Part of a small language model's weights: 10 layers.
MLP neurons of a small language model. Each row is named by its layer, matrix (down: output weights) and neuron, and shows model dimensions 112-175. Each number is 128 + 32 x the weight over its row's rms, rounded and kept within 0 to 255.
A block is one neuron, or neurons of one layer that tend to fire together. After each block is what it responds to, as a language model described it from the Wikipedia text at the highest values.

L4.down17 [112 151 120 132 151 120 112 171  92 115 107  83 111 106 107 188 102 177 121 184 162 114 125 181  68 157 115  98  66 106 119  94 174 202 114 118 137  84 111 142  91 137 100 126 101 130 129 131 195 103 119 147 168  98 127 142 169 127 134 199 113 130 143 140]
L4.down1321 [ 95 166 136 126 130 126 164  93 141 124 167 161  89 110 151 130 140  69 142 172 161 111 129 149  90 138 131 125 191 130 112 106 173 127 114  72 141 150 164 118 140  94 202  84 120 172 135 122 150 155 123  95 150 174 118  97 160  91 119 166 148 139 116  94]
"an" article and prefix

L7.down299 [193 135 136 106  87  79 160 142 163 140  92 186 148 137 150 168 158  82  76 139  78 101 166 114 146 141 157 154 109 132 160 140 136 111 132 110 117 136 146 152 146 139  96 157 127 151  95 100 152 160 152  77 140  82  96  87 146 190 146 122 115 110 147  92]
L7.down377 [ 89 182  93 157 167 175 175 149 116 167 113 100 145  90 100  78 197 130 138  93  98 125 153  83 146 152  41 153 145 104  94 128  91  86 170 123 146  79 111 108 150 108 153 162 130 125 122 188 116  71 142 112 118  54  53 107 131 116 156 116 107 144 120 109]
L7.down390 [141  93 113 149 125 125 128 119  89 144 157  88 168 165 126 134 104 121 130 129 134 142 182 130 128 114 155 167  78 122 175 136 126 159 149 132 141 129  88 123 136 180  61 113 162 189 166  54 125  91 134 127 108 133  85  98 129 107  53  81  87 118 122  98]
L7.down1105 [138 122  89 127 105  83 139 151 163 153 105 173 126 150 131  96 134 126 166  81 103 174 140 149 145 119 143 114 147 135  99 169 158 157 170 223 123 168  92 187 180  97 143  69 103 138  86  85  97 132 174 179 129 142  97 100 157 146  96 132 128 107 119  70]
L7.down1143 [ 69 110 154  96 171 106 181 100 122 122 161 148 150 143 123 150 169 170 100 122 112  86 158 111 125 151 150 118  98 134  99 197  81 158 100 145  37 127 128  89 134  84 132 177 139  98 182 143 165  64 132 101 148 130 115  57  94  83 101 180 120 113 153 110]
L7.down1229 [ 93 128 111 105 167  27  99 105 204  74  90 119 125 118 127 126 126 179 171 143 168 117 172 161 161 117  85  69 108 124  47 159 129 107 155 130 119 109 174 138 135 179 140 129 141 125 178 170 130 155  94 120 119 148 124 145 126  69 112 133 148 151 115 117]
L7.down1233 [ 97 144 121 119 166  90 158 160 131 130 171 172  51  84 176  87 157 149 117  98 138 102 100  88 131 146 129 148 133 155 132 128 114 169 132  78 141 127 157 167 149 112 120 115 147  87 150 170 121 116 163  86  85 107 120  89 131 116  93  82 168 135 149 117]
L7.down1580 [158 124  70 124 133 109 123 108 143 145 121  82 145  90 135 118 124  93 141 127 116 100 150  88 140 104 106 117 145 125  53 195 121 183 160 110  98 140 131 162  96 137 125 148 132  89 129 132  87 116 108 142 143  87 134 143  93 172 163 168 165 100 131 130]
Word-initial letter F

L6.down667 [ 50 119 143  87 145 202 161  88  86 112 126 162  88 127 103 122 122 113 139 102 164  92 156  81 131 138 174 150 147 136 119 146 141  98 111 137 102 117 110 112 140 129 101 135 113 124 131  84 132 111  92 210 132 103 137 154  87 175 109 126 108 148 132 143]
L6.down688 [162 140 135 128 196 176 178  94 112 197 100 114 151 118 139 147 135 135 161 129 149  92  88 106  74 117  99  62 149 146 171  99 146 109 144 148 103  71 113 175 154 158  45 151 141 141 152 130 146 164 173 161 118 133 125 151 165 131 150 115 104 219 156 170]
L6.down1187 [134  97 111 137  91 163 153 104 161 117 115 156 236 163 126 113 100 123 100 137  64 141  91 197 126 139 159 110 145 106 108 103  92 174 123 144 101 213 110 179 131 171 190 132 151 125 137 185 109  83  94 168  68 145 143 138 135 108 106 146  56 122 134 152]
L6.down1580 [117 121 131  90 148  98 169 167 164 148 106 116  98 121 146 108 138 120 183 126 153 211 144 149 126  89 219 103 115 106 136 183 123 171 111 128 118  96 124 173 119 106 133 135 123 146 101 141 110 177 130 128 119 145  48 117 103 114 177 128 121 124 140 121]
Verb stems before inflection

L7.down304 [143  98 116 115 140 126 114 133 154 138 135 162 206  71 131 119  70 210 119 161 179 127 101 203 125 112 102 173 123 143 114 101 114 119  79  82 165  99 179 135 142 154  82 111  86 147  80  67 139 148 207 112 106 126 142 113 123 147 132 120 179 170 142  81]
L7.down315 [103  90  65 103 133 150 147  53 102 104  92 111 154 122  94  94 202  81 112 140 132 158 134 149 132 124 109 116  83 110 144 149 116 127 137 163 134 121  70 148 121 112  72 163  94 153 116 101 142 165 126  96  94 141 107 158 112 125  93 167 114  94 121  99]
L7.down391 [ 86 116 137 131 121 149 186 121 166  94 106 146 156 135 159  85 176 150  97  86 138 112 122 109  72  98 144 179 112 157 153 154 171 161  99 122 123 138 157 150 139 117 108 168  78 122 197 128 114 118 154 143 148 100 104 162 111 170 164 166  97 124 156 134]
L7.down517 [111  94 121 128  73  97 115 125  99 186 107 133 109 149 131 190 118 194 115 162 100 124 181 152  59 182 128  89 137 200  88 139 111 135 144 139 128 139 122 148 153 123 126 136 142 125  95 119 169 120 142  83  66 149 142  94  81 120  71 128 154 177  74 119]
L7.down929 [103 157  93  92  91  99 108 136  57 143 100 171  89 145  83  73 127  31 105 101 129  84  98 175 140 155 125 131 160 115 156   8  92 147 149 131 110 182 119 164  61 126 112 148 112 155  93 141  83  67 116  74 100 114  81 187  97 122 139 141 153  91 180 155]
L7.down962 [117 131 162 104 159  99 150 157 103 162 143 141 126 145 139 152  98  99 186 183 113 187 101  93  84 102 140 154  89 106 178 106  84 119 109 140 172 131 148 151  98  70  98 127  69 193 133 135 146 131 116 121 104 147 130 141  57  99  68 184 100 146 125 139]
L7.down1297 [144 116 159 155  92  67 128  71  69 113 116 105 189 149 127 176 125 153  66 147 131 127 117 123 113 133  97 146  98 108 158 168 119 140 182 167  81 192 164 167  84  72 151 152 109  90 125 118  80 149 104  90 108 119 118 148 177 158  23 161 171 145 109 104]
L7.down1550 [139 138 142 156 126 161 154 130 153 117 170 139 171 108 100 122 104  91  97 138 192 116 148 136 151 160 131 120 147 142 105 165 183  93 115  82  91 126 104 111  97 149 160 132 125 111 135  85 180 129 159 174  89 122 146 108 142 129  94 165 156 116 112  56]
Verb stem fragments

L4.down155 [ 91 186  47 165 100 126  67 162  89 176 159 125 143 101  67 149 155 129 141  90 123 104 139 168 153 128 123  69 173  90 141  59 172 162 128  95 119 158 178  85 118 129 143 124 151 133 160 107 182 146 184 146 111 103 100 174 110 140 139 131 188 132 217 104]
L4.down780 [122 173 138 180 121 101 169 136  85 172 102  96 125 148 120 129  77 101 203 167  87  55 155 141 122 156  83 112 100 114 149 130 194 147 120 171 145 153 136  82 178 116 187 106 183 171 115  94 192 171 155 151 138 117  82 101 120 132  88  94 130 136 101  96]
Word-initial letter fragments

L6.down281 [138 153  97 162  87 190 134  89  99  82 165 131 151 162 172 147 154 178 145 120 159 136 195  48 135 179 140 140 194 151 149  88 138 140 116 103 173 130 181  75 133 141 162 128 108 171 133 168  92  90  89 145 161 138 125  66 187 146 112 138 165  85 136 138]
L6.down807 [103 146 118 142 147 170 137 128  76 119  79 162 108 107 180 106 115 139 191 132 167 109 155 124  68 127 133 188 137 199 129  91 157 107 106 122  23 160  73 140 138 106 144 181 104 127 177 121 195 109 116 103 104 196 132 147 172 140 155 138 131 147 119 119]
L6.down1286 [ 87 167 129 132 116 145 181 126  74 138 143 130 136 123 139 149 157 174 133 126 184 122  77 133 136 191 159 105 141 132 137  91 166 113 179 129  86 140 114 174  89 104 213 128 126 123 167 132  98  60 169 136  71  96 163 114 109 133  85 166 166 145 155 158]
L6.down1287 [109 103 148  93 132 100 144 107 143 111 141 148 162 102  96 121 235 127 102  83 120 107 117  70 138 126  98 149 217 124 119 146 162 190 120 119 123 129  57 118 136  71 131  99  74  68 144 108 202 148 108 140 152 140 129 150 141 115 131  95 159  51  94 134]
Article "an" and an-

L7.down79 [126 118 126 151 148 111 166 115 106 114 163 117  95  98 127 180 178 157 134 110 105  94  88 165  88 106 178 133 144 167 149 178  88 146 102 104 112 117 147 119 129 114 142 117  83 168 170 155 162 182 104 135  95 117 203 100 164 112 125 133 117  66  99  85]
L7.down677 [ 93 110 111 153 133 188 175 164 161 148 140 126 137  95 123 110 114 113 150  88 148 140 161 139 104  93 149 145 139 110 135 148 112 159 159 132 102 154 152  61 195 133 159 128  94  92 157 156 155  60 106  80 174 161 148 123 171 151 130 185 169 113 125 165]
L7.down884 [132 154 178 171 161  72 146 102  85 106 117 157 100 136 129 130 112 159 146 153 164 129  80 141  24 127 121 163  98 118 113 113 136 185 132 141 132 149  91 102 156 151 154 183 148 128 165 175 141 168 118 137 116 152 162 166 131 130  95 126 118 148 180 129]
L7.down892 [106  95  92 138 135 150 149 174 120  87 135 130 117 102 101 147 155 213 125 152 143 136 114 106 152 122 165 166 156  87  95 120  99 114 147 141 110 140  92 130 100 128 185 101 106 135 109  86 131 177 119 109 181 161 118 184  78 131 125 107 117 110 124 145]
L7.down944 [103 125 150  79 127 135 106  82 107  69 111 164 166 162 141  95 125 152  79  84 156  40 168 170 173 131 135 157  70 182 139 121  99 110 100 114 143 138 135 129 136 128 152 136  89 199 194 149 133 109 128 110 100 119 139  92  94 141  62 108 131 105 105 129]
L7.down1086 [145 127 114 120 157  75 132 183 115  88  78 114 107 115 172 117 117 134 135 134 147 110 165  96  81  93 164 167 153 188 118 106 130 146  77  60 135  95  83 153 139  86 132 129 111 139 130 150 173 118 126  77 156 146 168 162 135 131  43 118  88 122 160 158]
L7.down1257 [132  93  72 156  84  73  81  69  87 128 154 120  98 140 101 142 120 161 146  56 115 111  94 164 147  92 134 162 135 165 111 141  85 102 172 111 137 116 135 149 157 151 113 140 189  91 167 112  79 173 130 132 180 105 185 133  72 129 153 133 123 108 134  96]
L7.down1474 [148 167  61 145 145 109 114 118 101 121  82 112 160 155 144 116  73 108 119  98 142 129 123 185 128  91  62  94 132 134 126  84 150 188  70 140  92  85 171 134 114 116 119 169 176 159 136 138 116 169 118  92 154  72 121  80  95 101 106 136 148  93  98 115]
Article "an" and copulas

L6.down536 [157 134  45  50 136  92 197 143 106 142 138 117  91 131 141 106 125 142  64  63 166 134 116 146 106 133 105 113 214 138 128 139 143  90 130 129 171 158 116  71 156 124 175  98 198 120 101 133 154 162 175 153 142 120 128 112  73 118 111 140 139  93 133 111]
L6.down1001 [138 172  84 169 193 149 153 127  99 112 143 136 143 142 117 137 140 151 182 127 120 165 172 113 126 162 130 143 102 180 102 111 160 175 142 119 121 124 102 147 199  81  88  73 132  91 160 115 108 155 164 170 122 158 158  72 174  78 104 157 121 185 122 152]
L6.down1255 [139 178  87  96 132 114  90 202  97 125 114 198  64  36 124 147 156 136 133 136 166  95 143  50  77 135  83  68 129 133 158 121 166 203 189  63 148  79  64 177 124 121  93  86 173 134 115 149 142  88 122 106 105  94 148  87 120 128 118 121 117 111  98 131]
L6.down1619 [141  98  41 116 113 110 153 111 108 134 125 165 231 203  64 123 153 101 117 184  82 111 134 145 136 128  75 167 158 144  93 190 108 110  82 196 114 126  98 130 109  79 156  75 186 108 150 162 133 122 161 118 152  87  93 128 110 111 111 154 123 140 129  81]
Word-initial F fragment

L4.down892 [127  95 182 155 159  98 117 119 136  72 141 152 130 152 113 186 107 166  45 135 125 206 161 162 104 125 114 163 110  59 123 140 157 163 161  98 115  80 171 133 137  95 154 118 135 178 108 121 147 146 179 151 113 100 156 132 150 183 131  94  86 130 133 122]
L4.down1218 [145 114 122 160 132 118 142  93 100 159 167 156 139 137  97 121  23 161 180 120 121 119 106 156  78 186 124 113 109 130 148 180 139 148  98 128 129 104 160  80 130 144  55 119 140 129 101 107  80 111 141  85 107 160 158 108 143 153 178 141 174 164  72 102]
Preposition "in"